config = dict(
    vocab_size=2498,
    norm='rmsnorm',
    norm_place='pre',
    norm_eps=1e-05,
    init_std_qkv=0.0361,
    init_std_o=0.0,
    init_std_up=0.0361,
    optimizer='muon_variant',
    lr_head=0.00714,
    warmup_steps=22,
    decay_shape='linear',
    batch_tokens=32768,
    train_tokens=143500000,
    dataset='wikipedia_en',
)
MLP neurons of a small language model. Each row is named by its layer, matrix (up: input weights) and neuron, and shows model dimensions 0-191. Each number is 128 + 24 x the weight over its row's rms, rounded and kept within 0 to 255. Numbers have three digits each.
After each neuron's rows, "fires on" lists the tokens most often at its 100 highest values on Wikipedia text that the model never trained on.

L3.up1077:106136108111146135082158092102133121140141138151119123155133158168097116108132165119132107110129120164103122143115145114107153126123130178135152132106096118159079119098068170128099103152084122100086109132097145123116122117123145121113177126161094154129111125139118121149123069117118090156123090148093166127095152144086116088122102074137089147146139161129174170116174103125131121129159175147108147123129136120115123116103101116111149098106123101182147131136115093132148135137115136145115110088148142115142153123111067143129191117142103131138124116157102167134120133151113127138
fires on: " second", " first", "6", "12", "-", "9"

L4.up865:114125103152132152097127128091109127123117135119131110159109158123150078157139131181126112134134116155129144083154130139124109116157122159122112128127076135165151142095144128085123099141158132119119139143126141113121104118120092138142097102100129072101103093113141128096150151120114102102147094126174155096142137139099131115170136133200158143131101108146123136136110157166091085131113148127081095110146160142109151121165089128115132133127099124127110115117118124128198136152136121109164088197133104141118109102172164150145098140165125156163136136114174157128109119110132129085
fires on: "le", ",", "ce", "e"

L5.up1116:137121120126158119114039078157094115128134135094176149148098091104120085136109115148128138086149145134142097125120122128111100124117111168156135126137155140119175130140126127150097154121103124104100116158062109141118145151152083098116151111146138123162140152114120105122163124121141099099147136158128130097124138124114138093083147144118120175120133105163143132124135090117175105117091144119137145114128158153121135166103113148133105127169096147090126163152091112166132157106141124113130073091117113145121107113066141111167103147103106141140174134125119158135139118144134108165
fires on: "et", "at", "and", "b", "ight"

L3.up42:147145132153074137120144105127110146130094096125176123163186131128169109114140104107117114114143092134146128143088090133130091084147132101124156118154141110132131120104107148124115112116107135165127100131087143134128121106126083137116151143096089132125126105129111196113128139136100112138101097106122082126156125137130092138169163135152179119105092121170183149090133095083156096156150128083094115114118090106134123060097132113144171149164110132135123107138104163121142119134104099118132100107153140151156152096129164127124168113121124124147084127110164137129106125122140136133
fires on: "),", ",", "0", "4"

L3.up1012:107167146147095107114132123111117126163115121178184127134167137177161130170128140127101102156136105096155172092114127109110155117139065150118146136110109126105175170082131117102121121129143119123124141124143146134143138135131156100145125106077125109127113141145131140127117117140153123132126085158161124113145138089150094132128151141102128118094133127130152134073142180150135122146169159177072145128127137110110133121147135158131201138117157132086116134151105120104151135114113100168090159156092157135172130088147140114102132135125117147115122112185126120127078116155122121107
fires on: ",", " Hall", " G", " (", " end"

L4.up891:117139108118164142106134061139152097117119107165160136166134150089105091072086103133159137152127080131126148124147125108104160132104099125164120154134130124120123157095188156145134145145150117114090134120121132164109121129075111126112158118101093114163176187136125151108118173132120097106132161128149137170137132110115148110129106135165099113087141126131141151125110108132113102140137129122143110132108156134095144158121173150134124099118114148138148173148112128139096115117113125148125098119110129109164127121115132149141124167144121095159187101146093076157178079109126139140
fires on: "et", "en", "op", "and", "-"

L3.up80:153115131135112133127131139131159174125128127141166142140144136108089181129132139109099138133124129125139158132131185095101182140124180088173109091162088103152067115127101135118130132147094113167129133144120130118097056130136140143140155155111115142160113118121131115100147132138138132174138124143134140149121105105123168124129149146107134104138160076123184100132093127135127129118115170118166121125092153131095133123090103095116144112091105106148133102125145146170114098113110124127086135126101168181118165164114134125131181175111114117128115129149134109148116128085093136092
fires on: " inter", " what", "est", " For", "iv"

L3.up754:078123097133143110135106133139127110141134095141136142168147163072128126154099155118123114148128115123130123110142123155165098178125162125155140139150125157147177155098103129144127116097091086119137142148143145123108099093165116118131146095075118122120141095138130134127118114111119113130114169118127138141089134117121100150141120177134139137088163131167117172169116129124094109132112144162138179156104161148151062166137144113079122125113095099148128134114133173122116126136131112151157101083090109116141097111149148164079106134088155063126106130134126131119126133079154129135
fires on: " met", " com", " Com", " am", " mag"

L5.up710:130124113081116119103109185124115146138200128147076135113139123146153137151091143126133135123085088162118149110087146102150129125126104128128129172140081085136148130152085123131094163138120143132102149158120123144101113130116167116142157085114127135145149140138118151145122132148120149115111130153108111132133122106133110131122143141146103151165116118139149132126145169125141169114137188122090141118136126130137110169152140142103189126134146126122126094147116166127148096110112073081107127190101098123172101118158108177103120156110150150071098112139153122082128147155102143125
fires on: " (", "-", "p", " resp", "/", ","

L5.up855:141093107102118150137167075132129167160148060127134171136136101128128151163150106133150119148102088146113127178134138137125114135104121151117085134080133141121104117139131072156111155178151140194115146161124130121131119127101128181132132104163126121134105161156114125092103149101129114133125117127128096113152121125096139121097087186154097130129152155160139118109097160113144083120134138133118152130129128080119134096118090134124071135095111101127149132136121141158124120150131142123088172114107201185106152141119122157129128132139146122117106134160126136135146134135091142117
fires on: " inter", " cont", "op", " reg", "est"

L5.up146:107129061135140147109140110131098197169138105148143140160145141112148115157097140157124086127144126188168112089107134142122143090106143164132128135112139157146086111095132116095112185130183116124100107135122121113131122126096139094106118142153158104093118107121121126151131088103117110139134118140141106103164137116124130122109146114217159134107158145108104155144124115113125118158098132146138113104131144114126165092124117167103108118126091194145110137122081095118156131132121134166092089120123133157137128105092134127116103136124129106166122100088133113128134133130138092093
fires on: "e", " of", "ce", "ine", "lect"

L3.up329:129116141118156140136140084139133141122110098097136141133138130125113073087121112115115140142105136108088141103129091113118138109182143124113141140113102138156153109096107150122164110136128132179101169094187085147138143137169171123181149120130133123121173100179131107112156132131065098111133115110132120152156149146137162145122109172128140095108108168146155152093139161140131111127112143143160147114082119117201145121109126135127109152139091144133147146079141112131090128092078142129128098159143101100121106121184119075151103118130122117131130115119119122132140135141167110129
fires on: "S", "R", "-S", "W", "L", "H"

L4.up73:148120114170115151143152128101131145124164100130093131130111141170099160152109169142118128110114163198095126128130136139136136119143114132104144149098139191151157140113115106133162079162111119132111164152128138107126110093096108119083167130116151154122175108113138123139146113136111144147125112096106104129123134157120113132132140138077100110111157105159136127150148079110097134127173118190116167108096130114161133109143138121066101147120096116167167159138141126111136119130108101165144152116125139146105128149145133087106175148159068104089115116139091121112161108140146116129
fires on: " and", "i", "ited", "9", "r", "6"

L4.up419:120167117155115108135133113135094148108158079111131127097112131143160099105116135142153168148131113108132112170148093121150075163161110142117150120144144116149166139132154124160103107135119121129144128120109151122141126124089100105101100115114163140158145161084101164103154165101150149116113164087127173091087193160139152139105114161164147157100119116163105134098101121142138168135112128163098137130107124134094120141122091177132137130124137104092109167167114120130099130127095125118129117109135106131109084116130131119152107145113091147138114170091129190093122153156137084123
fires on: "on", "a", " the", "ina", "land", "is"

L5.up262:134128110125136150138121104136124128128140108103121135160122155136120162120099111091082086155104111118156146150134135106150131155115113161131138099142151109100130099129088152144109066109165126144151112126129146081114190101143160137125135147056111127184153142132093136121116078154129106154098097142120150137127134112094130118106155136094139154121128124160152120161180112122136122120112146129142104122139069105143089118161127118146126116164092175110111128128089102136106134100153128140134192144128155127076141119154149125105121141149125108091170130166169088144103158117160119122
fires on: "am", "ot", "our", "th", "ac"

L4.up723:135149116133129144117137143113076113113120097117124137109116174147162108096145120127158172140155115117102105149163120138160150129132110134146147122147148081152117142148125144142138129118098106110136131141130166096138152121124128184170167114107141129106183151130115115116148179149114095102133099087136131088145176165125140125120121122093133160054119118148117100145102119151137130114097120140141133150105145114119118125131076131148097142111130073103164163155127151131107100166101115103138101152108146096085145097123148145084100112117113097152162111167177114099114138163110100175
fires on: "am", "land", " Australia", "el", "st", "on"

L5.up782:132174107129113072140106145096143142156142122162140138129134148122132105135149138116116086144119133106117165123072166108141140134111148117116156153115115129121105122143156131128145115160124120139170126122136139118119091149105153129106149163077104098154111105174122109164117152150135114108139131092097146097146140115121146100160135155154149133110058128137114150132110092109119137135103165122112081120111104134161185142162116158133151162148163104093110097128152165128148129193169094111133141112154160140122144133118198111154102087136169125139141106177154090125115114150119136135
fires on: " of", " |", ","

L5.up128:167092135144119149107118122104137104140127098112106156138101091123160128119132123129139091100126118109147128131100133088124155192143128134139096127146152124123096144151145131132156141103122085123083163150148163116136114173113078114133081136115145112167088120147058112138164134153121109099158123162163129119109118167078111095114130147136124133124152128132160161115134093145112116136120114152146132119164178153102126148130142158166158138109132107132130164142151147110093098144173091090137091121153145143145080139151097117076115140189140115137098145161131103124125159104131148139
fires on: "ed", " /", "e", "ian"

L5.up776:146128154156144103131170113139158149141145122138163121100130091126126167159135149120130159129146115129162161081146142119147147141133108149143120106102183134114100128136170143164136066169169123115161150092115109115104130071116220156110160115107139130113105107158111115133113154155132147111152109162124096149115141121092141145101175139100148138109106126139122147129150144130125106156123139125152088109070106147082183150126109153137137131142101102145116177092158165112106111116091114166125150141129143108126139123180116160112135118125152134139153133126140136105098112109132143123
fires on: "d", "al", "ed", "n", "ad", "ar"

L5.up96:099133098117164116096099151057134100122167127157095129157092131144146100149063120103133103142129143134084141123081175127171127156110107133122119137132156113097125174172135120133112129139110107098145133124147120131113105144150145164117121161087146108145135142156136180106130121129115109087121150128133122154132137096121151110138098149135146119172097142130101144136144146114125170118121141107089122138132134175165189127113097125141143133136109104107113120110116154142105187166163106093168104118136150160158106138133131097106127095150130147114166136083132113104150172124145169153
fires on: " as", ":", " of", " like", " include", " including"

L5.up449:123092122083151146134152102142128160156107125080121137078158136125142100120092154119094148155125109121135134143071151097100135133123127071129109117142136108168151160105139116136161115131142102135144166153155114149154110155153120120107151108133134152098174104125162143142130117093102140167133094114136136160103181159107118156132090133129120115044119142139118125104134161141137125133146134119083097120152136098156099130143112140105139136138160130106141115129108152150113143119133169160159142112139071122129122070180098124143107125104142131078102173134143164113135133110175112130
fires on: "L", "R", "T", "TA", "G", "A"

L5.up770:120123126139102136137134127113108146119112137170117138150142128166121102123117090163121067136101150110144110136115137116150069121124136138113118142096054155144117130113097153123116171122095125146143159112089107128101114138114105151070121169141128126141158174130095106118118151130122144132126181120157110144109142102122150123158120097137125114151115145160071130149138160106114139115153144177105139128119107174145158179180098058156147112152126115106115114134174166138158130128107086157136128121148114128134134115145174106099109145095159092122130117180127109111167139127128143129
fires on: " |", "at", " |\n", " film", " character", "er"

L5.up603:176127156082125111132163104109127109073139110147121121152113101104101135134140123112097139128131135148181100087103123072101113144175124133121108106134147100129147095128185095116120153161144110119132130114155156097139144121144161091131140158097071120165133118156082077105161147157112118140143129131111067137147140143124136105109140111115119170149158127117105110108125133126137119119083104089160141121093138193101126097126152144180147128124123148134107130154182122158140145138147093145130105159147123125107151154103110105129111143117106144116132113186165112118115142122119161122
fires on: "ed", "ing", "en", "e", "an", "w"

L5.up415:167108167134163168090151120163128173109113149125125116168150154120142163170133117147140117153188144101133135133145105123139110130126146156146139121108129155140147102092132134176131102141169140123108196138138126135104096091085124121141142151085074125152124127157175125097131155130131113124109113145113161170129161144085124135116152158119127040143126129129119128134116142121106114119163142173103094133111149127079152155119148133147130122157120144108157098137139134152139130130178113110119144126130137109138082140149108149138124141118114152182115099084154112173112105097142114124
fires on: "-", " into", "ed", "ot", "ar", "-d"

L4.up754:161106111095169126150123136134131125110134095075168163116142080146123099159098109143124160143150127094121148133129128155129105067110085110130129135119116138105111120118152131138116104146134150153159135123164121107095121136110109139087143091162090174130144115097156103159118138118085124126144139093099118106133144123161120121120087136130070114174073105121149120114112132137100109129117093128140150075120128142166099131121105119147141105097136109130140144121107125077074142132133134120153119104171134158086151138115135129138134118123162124136133144223148131151128117139151124067
fires on: ",", "om", "ed", "em"

L4.up640:088148128157148115156157129118144129182097125159123160149186124152070107178127097122150132136114109142144135104128175126129107119080143132145139149109120095070134148143144132137118099127140134158169128166114139085126128123141107108107132127091158142167106070150152160147142139121132092131120102124137141076122104133102112126103097159173143092159133158115110077114133118106158108109130127111130112070150111105147130100136117086092143114166098106140122108120091167127138140120177137098148085154166172137114127125129118117120127110173125124143121162137141121130107119171130137123
fires on: "he", "le", " of", "l", "an"

L5.up172:155157109136141115142148111105116108096139058117071138115143117090132150112125140110176144135131103121127139126111139148134106135091127112147130135097157132122146136142133116111150180142120094150117145156108118113129124143113160152134132160137094107171144102121154091132133113139114089147143169135161127133067101120116147120179137121127112106155129065170176139168118176096136133134093141136151168142139090109149122158133143163108132144103080091128146100140157153138116104119160100169100143128123130144093106103162102148117157137101169097139122148154153118097088119086140170138
fires on: " of", "ot", " (", "í", " ", "oc"

L3.up217:128121137160089189092116127141147172144116117111152123096136083131123130141123139148134115140180115121162125152103095152135119076168085077126140157132107117164141176168148114133163146116124073140138131159070148098136118126112117120129155151109121173106119087147180128104138105116132118112141117097115104104130134109135150101129105118150158168164085142153108119128122154151140140132091137168090177092117098096135111121145126113109170126099088112126145118136128151130144130157107118135109098132148114129105125143130126148144128090152163091168104104123163072104149108129137121138
fires on: ",", "9", "1", "0", "8", ".\n\n"